Weights of a small transformer language model.
Size: 15 layers, width 256, 8 heads of 32 (4 for keys and values), MLP 704 SwiGLU, 13.2M parameters.
Architecture: RMSNorm before each block, rotary positions, no biases in attention or MLP.
MLP neurons of a small language model. Each row is named by its layer, matrix (gate and up: input weights; down: output weights) and neuron, and shows model dimensions 80-175. Each number is 200 + 30 x the weight over its row's rms, rounded and kept within 0 to 999. A neuron's up and down rows have the sign that makes its largest values positive.
After each neuron's rows, "fires on" lists the tokens most often at its 100 highest values on Wikipedia text that the model never trained on. A number after a token or word is its count.

L2.gate57,180,191,146,128,167,181,219,162,200,210,170,204,170,175,196,187,226,199,231,241,212,176,196,235,202,214,230,222,220,212,231,179,168,103,156,158,235,174,231,211,165,169,170,219,152,236,204,209,171,237,150,185,225,195,277,189,212,152,217,221,199,193,269,168,213,195,137,190,194,181,203,205,253,193,217,152,188,223,241,171,136,242,127,240,190,208,168,229,168,203,241,162,190,183,200,202
L2.up57,210,208,186,168,137,186,104,144,218,199,193,195,198,184,200,213,205,238,212,242,198,188,190,190,230,232,238,195,168,180,179,165,163,165,189,168,185,180,207,231,166,200,184,182,129,212,192,190,203,247,162,148,206,214,276,189,179,169,209,255,179,193,256,171,196,194,194,196,207,173,197,163,241,204,205,125,240,203,201,231,200,198,142,204,171,219,188,191,171,180,270,171,218,230,189,220
L2.down57,237,213,256,165,145,186,171,192,168,221,201,222,239,222,204,191,232,176,187,214,181,220,205,194,206,226,219,185,162,197,178,165,217,197,210,151,212,179,195,203,248,214,235,245,213,211,249,148,242,192,235,195,220,225,237,197,198,156,211,186,182,206,253,214,176,196,166,175,211,154,212,203,222,243,146,161,220,223,183,216,214,165,188,191,188,197,185,230,201,208,199,180,232,204,200,200
fires on: "and" 24, "erm" 16, " ship" 13, " version" 7, " record" 7, "ier" 5

L9.gate231,193,239,247,160,204,138,136,230,240,167,238,204,202,238,213,195,222,187,153,235,243,218,169,177,227,169,192,222,202,173,176,233,209,221,206,174,242,209,253,208,232,210,222,174,149,188,186,207,219,174,184,217,227,214,198,185,232,190,179,184,165,240,259,221,228,194,197,151,212,158,176,233,218,143,184,135,191,208,163,228,225,177,212,217,211,261,182,182,202,211,191,246,284,192,140,191
L9.up231,174,158,288,188,162,190,190,247,184,158,198,204,208,231,305,185,235,163,152,177,228,133,199,152,184,212,220,160,202,239,230,232,243,222,195,196,119,217,244,212,179,175,183,185,206,190,194,256,148,214,160,220,193,245,178,228,193,208,233,248,201,221,197,171,271,202,185,199,168,207,156,136,285,220,168,193,178,201,161,200,206,232,180,258,207,241,186,172,219,201,226,211,229,196,219,217
L9.down231,182,272,161,233,229,196,178,249,196,203,163,228,148,97,167,198,163,212,192,197,172,259,175,193,186,208,164,201,192,145,157,165,192,183,164,188,226,241,181,217,202,183,164,210,135,216,169,206,245,140,199,223,183,215,210,150,204,161,175,178,164,204,249,216,156,224,184,217,254,202,164,235,203,224,176,152,224,175,243,178,235,216,237,242,149,221,191,175,190,223,150,191,193,199,193,202
fires on: "/" 34, "in" 13, "ind" 11, "." 10, "et" 4

L11.gate582,191,204,224,192,197,185,227,180,177,218,223,222,137,232,207,215,198,198,204,202,271,226,196,211,205,246,198,253,224,219,204,293,158,227,230,240,157,198,200,257,185,156,217,229,171,213,122,207,159,223,192,221,212,191,232,193,223,188,169,230,204,144,228,158,221,200,192,225,179,248,181,185,235,235,185,225,216,175,170,251,242,227,258,222,173,137,218,202,262,174,166,227,116,199,150,135
L11.up582,156,193,207,219,186,267,203,220,184,214,158,139,226,184,198,205,210,188,255,187,143,191,176,242,172,194,235,183,175,195,204,194,201,242,199,194,223,198,242,180,193,190,176,171,209,161,170,243,156,166,151,212,171,168,238,236,163,186,182,246,206,246,203,201,196,238,211,226,250,144,209,209,229,175,217,192,226,172,216,199,238,219,169,188,236,198,222,200,119,123,235,226,218,213,224,195
L11.down582,189,207,165,177,228,231,225,196,205,155,237,183,224,160,192,174,224,239,234,233,213,200,161,157,242,218,208,206,171,259,210,215,198,153,152,217,254,220,225,203,212,95,152,187,218,171,177,215,226,141,184,211,218,177,218,170,272,145,199,193,207,270,223,214,185,216,182,160,200,140,246,184,180,156,201,179,217,155,213,274,182,234,195,263,200,165,181,215,146,243,185,180,254,179,210,264
fires on: " L" 84, "ell" 4

L9.gate21,191,247,208,200,236,221,207,211,216,213,190,194,200,157,184,158,137,175,205,151,136,201,235,164,214,137,211,204,242,172,191,195,217,177,175,209,107,216,146,199,218,228,216,203,164,173,125,238,233,121,150,228,167,213,242,207,215,185,212,187,138,198,285,198,223,210,194,168,203,173,248,192,260,186,192,192,184,214,234,204,289,219,188,181,212,237,203,179,195,210,210,197,235,168,189,171
L9.up21,217,175,233,179,213,263,242,206,203,220,164,194,231,230,241,164,236,191,158,231,213,195,183,254,181,231,219,196,183,196,208,192,251,259,220,225,205,227,210,175,179,208,205,196,158,184,203,219,161,199,145,192,207,168,216,171,208,211,174,204,240,167,229,178,198,217,226,225,210,207,190,202,183,198,181,141,185,192,153,253,209,170,213,255,175,219,167,152,158,196,171,223,194,207,200,174
L9.down21,200,196,206,221,185,179,230,168,197,210,182,202,203,209,231,201,217,189,206,205,187,182,171,175,201,211,255,190,188,145,242,202,207,175,237,186,244,187,189,185,241,186,211,211,214,195,191,264,264,206,214,222,222,192,140,169,187,212,172,195,175,180,143,270,214,214,133,202,199,153,229,203,182,193,205,200,191,173,238,166,194,202,198,206,240,241,228,159,199,172,191,202,183,164,197,187
fires on: "." 84, "d" 5

L8.gate133,165,209,202,187,224,235,154,183,175,239,144,180,254,228,205,195,224,170,215,186,191,154,193,232,186,177,191,176,236,153,195,201,255,183,208,233,193,218,228,168,182,221,236,148,199,253,213,161,181,175,244,202,199,200,168,171,205,211,222,198,208,183,171,155,163,251,205,156,177,208,178,204,221,218,221,221,265,216,203,197,239,283,175,228,210,187,236,171,184,244,195,182,208,230,223,236
L8.up133,264,194,170,214,200,139,152,263,208,176,215,191,189,194,199,222,234,207,223,219,174,187,199,208,262,215,226,211,199,169,184,218,189,171,232,187,212,205,196,243,251,184,196,186,202,166,237,166,227,161,267,250,166,167,243,205,242,179,141,203,242,228,205,181,206,224,215,175,225,189,191,226,225,177,229,124,207,272,243,195,184,212,173,179,217,209,212,215,212,210,232,170,191,198,196,230
L8.down133,177,177,180,224,143,183,113,212,228,172,201,238,176,226,164,143,285,180,199,174,198,214,198,126,229,176,148,192,195,183,202,165,220,253,193,181,219,197,176,163,216,170,193,184,218,216,225,229,235,206,202,202,177,149,196,177,178,163,158,233,208,173,177,175,283,186,231,183,185,238,180,197,175,191,213,214,152,188,249,203,199,190,186,211,182,152,235,169,162,148,204,186,206,224,174,196
fires on: "I" 32, " I" 21, " not" 18, "t" 11, " sy" 5, "ut" 4

L12.gate497,178,219,232,195,179,194,174,173,196,148,176,204,195,176,186,207,156,165,190,218,181,205,260,187,224,193,150,239,207,176,182,198,133,179,200,222,200,168,202,215,143,247,224,173,80,184,120,205,196,142,190,239,193,166,191,234,173,195,149,248,202,137,229,179,214,194,181,174,207,181,157,214,166,214,208,231,181,269,179,192,276,218,151,219,198,161,226,201,163,145,169,180,221,227,151,181
L12.up497,182,234,219,222,164,218,200,166,192,181,177,242,226,208,229,162,245,197,230,198,214,198,223,184,233,207,167,186,202,187,248,184,194,162,207,188,160,168,189,188,204,200,276,152,202,204,153,229,256,123,168,267,229,198,187,217,152,221,205,227,210,167,317,225,187,169,159,264,206,195,162,198,229,168,200,176,177,172,138,210,227,208,194,196,197,213,158,263,204,200,178,174,174,162,145,163
L12.down497,218,210,194,216,220,177,88,204,205,173,225,213,217,180,143,213,182,206,181,181,171,231,247,204,216,191,201,245,184,207,213,172,172,193,223,174,220,163,198,145,244,243,136,168,175,274,208,208,159,203,183,192,198,216,188,202,209,195,176,190,183,219,229,218,202,173,162,176,219,184,201,211,232,206,209,204,224,233,235,215,172,150,227,189,196,196,200,186,182,171,140,152,225,189,173,219
fires on: " |" 63, "." 31, " ." 6

L5.gate505,159,177,166,167,214,229,171,216,189,230,182,174,195,175,232,170,191,167,218,209,185,188,209,149,237,194,175,223,176,237,131,160,179,208,171,206,249,204,204,145,154,213,158,172,188,200,216,166,206,192,185,179,240,209,159,187,187,213,212,159,224,170,208,187,202,195,200,205,193,182,190,190,171,196,212,190,191,216,154,256,212,272,179,187,192,179,281,222,158,220,250,179,257,196,169,208
L5.up505,178,200,203,184,201,217,147,271,201,197,209,176,140,178,221,195,237,196,242,176,153,193,201,188,186,223,266,182,226,203,223,234,205,188,178,276,175,223,216,175,220,191,192,184,185,197,174,156,199,157,215,223,220,155,148,232,210,175,207,203,216,171,145,208,198,185,181,197,189,214,243,190,134,192,196,191,220,249,185,220,194,190,155,170,188,161,194,205,158,223,212,237,175,197,192,213
L5.down505,223,185,166,197,239,248,204,245,240,203,213,202,243,233,187,191,182,190,228,139,208,222,256,228,182,227,193,213,193,230,209,243,186,234,212,220,256,236,243,132,156,208,208,124,195,241,155,202,174,169,195,249,209,194,198,217,143,144,202,236,196,173,183,181,203,196,187,249,233,190,210,179,159,146,194,207,199,234,226,203,225,171,175,219,185,179,234,190,148,237,165,260,209,174,174,198
fires on: "I" 33, "le" 25, " Is" 9, "ur" 6, " I" 6

L7.gate187,232,264,209,226,139,195,165,188,198,230,173,214,209,199,177,203,179,219,232,174,223,165,190,226,193,199,198,190,213,164,208,231,200,190,212,212,182,171,202,178,173,174,190,249,185,193,207,211,214,188,166,209,187,146,204,203,146,256,257,211,167,203,221,239,215,192,182,173,229,230,185,164,217,160,220,226,145,185,177,178,207,207,197,192,212,221,231,223,262,182,195,189,170,173,220,204
L7.up187,207,204,254,180,168,214,186,204,140,204,204,203,175,229,167,195,216,255,192,166,247,182,177,213,182,172,178,198,145,240,163,152,210,218,232,174,176,229,225,159,198,179,230,240,262,245,218,167,144,182,239,218,162,252,250,239,145,185,215,220,205,179,169,185,187,136,178,240,271,194,228,234,198,212,184,181,224,160,197,266,189,178,231,169,216,169,187,222,196,189,197,162,155,177,196,182
L7.down187,179,253,237,193,231,211,244,258,223,195,177,192,213,231,175,189,235,218,186,169,205,179,190,196,184,164,208,249,199,229,180,206,184,150,175,228,172,188,227,187,192,156,229,196,191,204,194,218,205,183,151,149,158,177,198,182,178,184,235,193,193,249,252,204,140,204,210,223,186,230,217,152,284,179,207,153,228,216,222,175,161,252,243,198,194,107,227,222,148,190,166,217,168,198,213,313
fires on: "er" 33, "id" 13, "a" 8, "ux" 7, "ter" 7, "mb" 5

L9.gate221,239,195,260,223,182,215,210,191,215,238,202,182,191,195,240,131,205,162,181,185,196,227,220,224,176,198,176,183,250,231,211,216,191,222,196,233,249,249,226,255,203,167,202,198,206,209,248,176,243,207,194,234,206,226,236,160,235,179,211,241,209,206,198,158,150,236,231,162,157,255,223,227,183,144,189,213,237,218,193,162,193,235,194,191,224,194,216,192,198,166,214,137,213,180,226,240
L9.up221,257,204,238,218,209,169,208,177,236,236,219,221,196,189,205,183,210,182,144,244,157,247,235,252,172,177,179,175,200,234,170,213,170,207,176,201,242,200,240,158,130,141,242,243,284,188,265,219,181,208,242,226,141,222,169,204,173,176,191,222,193,169,174,227,199,159,227,208,180,202,202,194,200,181,164,203,178,147,243,197,244,219,189,195,221,169,232,214,206,234,181,165,150,198,209,175
L9.down221,248,159,217,190,219,184,165,184,159,184,191,154,189,188,258,191,200,210,164,204,121,236,169,212,240,205,229,216,219,190,184,180,172,186,187,174,189,215,172,262,240,227,155,207,216,222,215,220,167,206,167,201,216,189,174,183,231,175,249,169,185,179,176,212,185,203,277,177,193,162,156,211,199,160,211,217,242,196,236,180,207,236,243,170,241,176,254,229,191,138,170,217,217,194,166,187
fires on: " and" 61, " but" 21

L12.gate154,212,187,211,242,207,228,201,224,237,216,240,207,221,190,181,207,199,224,221,131,174,199,175,182,189,182,225,184,246,220,199,183,239,228,221,228,189,194,222,171,169,216,151,206,142,173,215,150,170,166,124,209,242,206,166,178,203,222,192,215,183,205,188,197,199,182,221,157,200,231,182,207,300,182,191,149,172,194,217,209,235,217,139,218,166,255,249,259,257,166,212,200,188,183,171,201
L12.up154,229,199,215,220,191,235,145,183,153,224,246,188,234,160,161,181,193,225,241,188,162,180,233,246,214,160,180,207,205,187,186,170,224,213,219,204,201,241,185,207,223,126,253,193,137,206,233,192,146,244,164,201,218,150,189,203,167,203,202,233,166,180,234,244,217,153,209,183,249,177,196,208,190,232,210,111,228,211,169,269,208,204,144,196,137,170,216,201,218,222,213,202,156,232,186,191
L12.down154,204,155,199,194,167,210,266,199,198,289,231,192,208,195,218,188,243,206,162,185,186,224,188,263,240,132,222,234,172,218,179,185,159,205,200,205,165,192,210,200,199,187,222,197,128,196,224,209,191,256,209,212,203,192,144,206,223,190,194,213,184,230,146,181,209,183,227,197,199,205,183,218,219,216,230,203,201,206,198,218,185,195,157,229,156,207,224,177,204,195,217,178,216,135,185,214
fires on: " re" 73, "ter" 6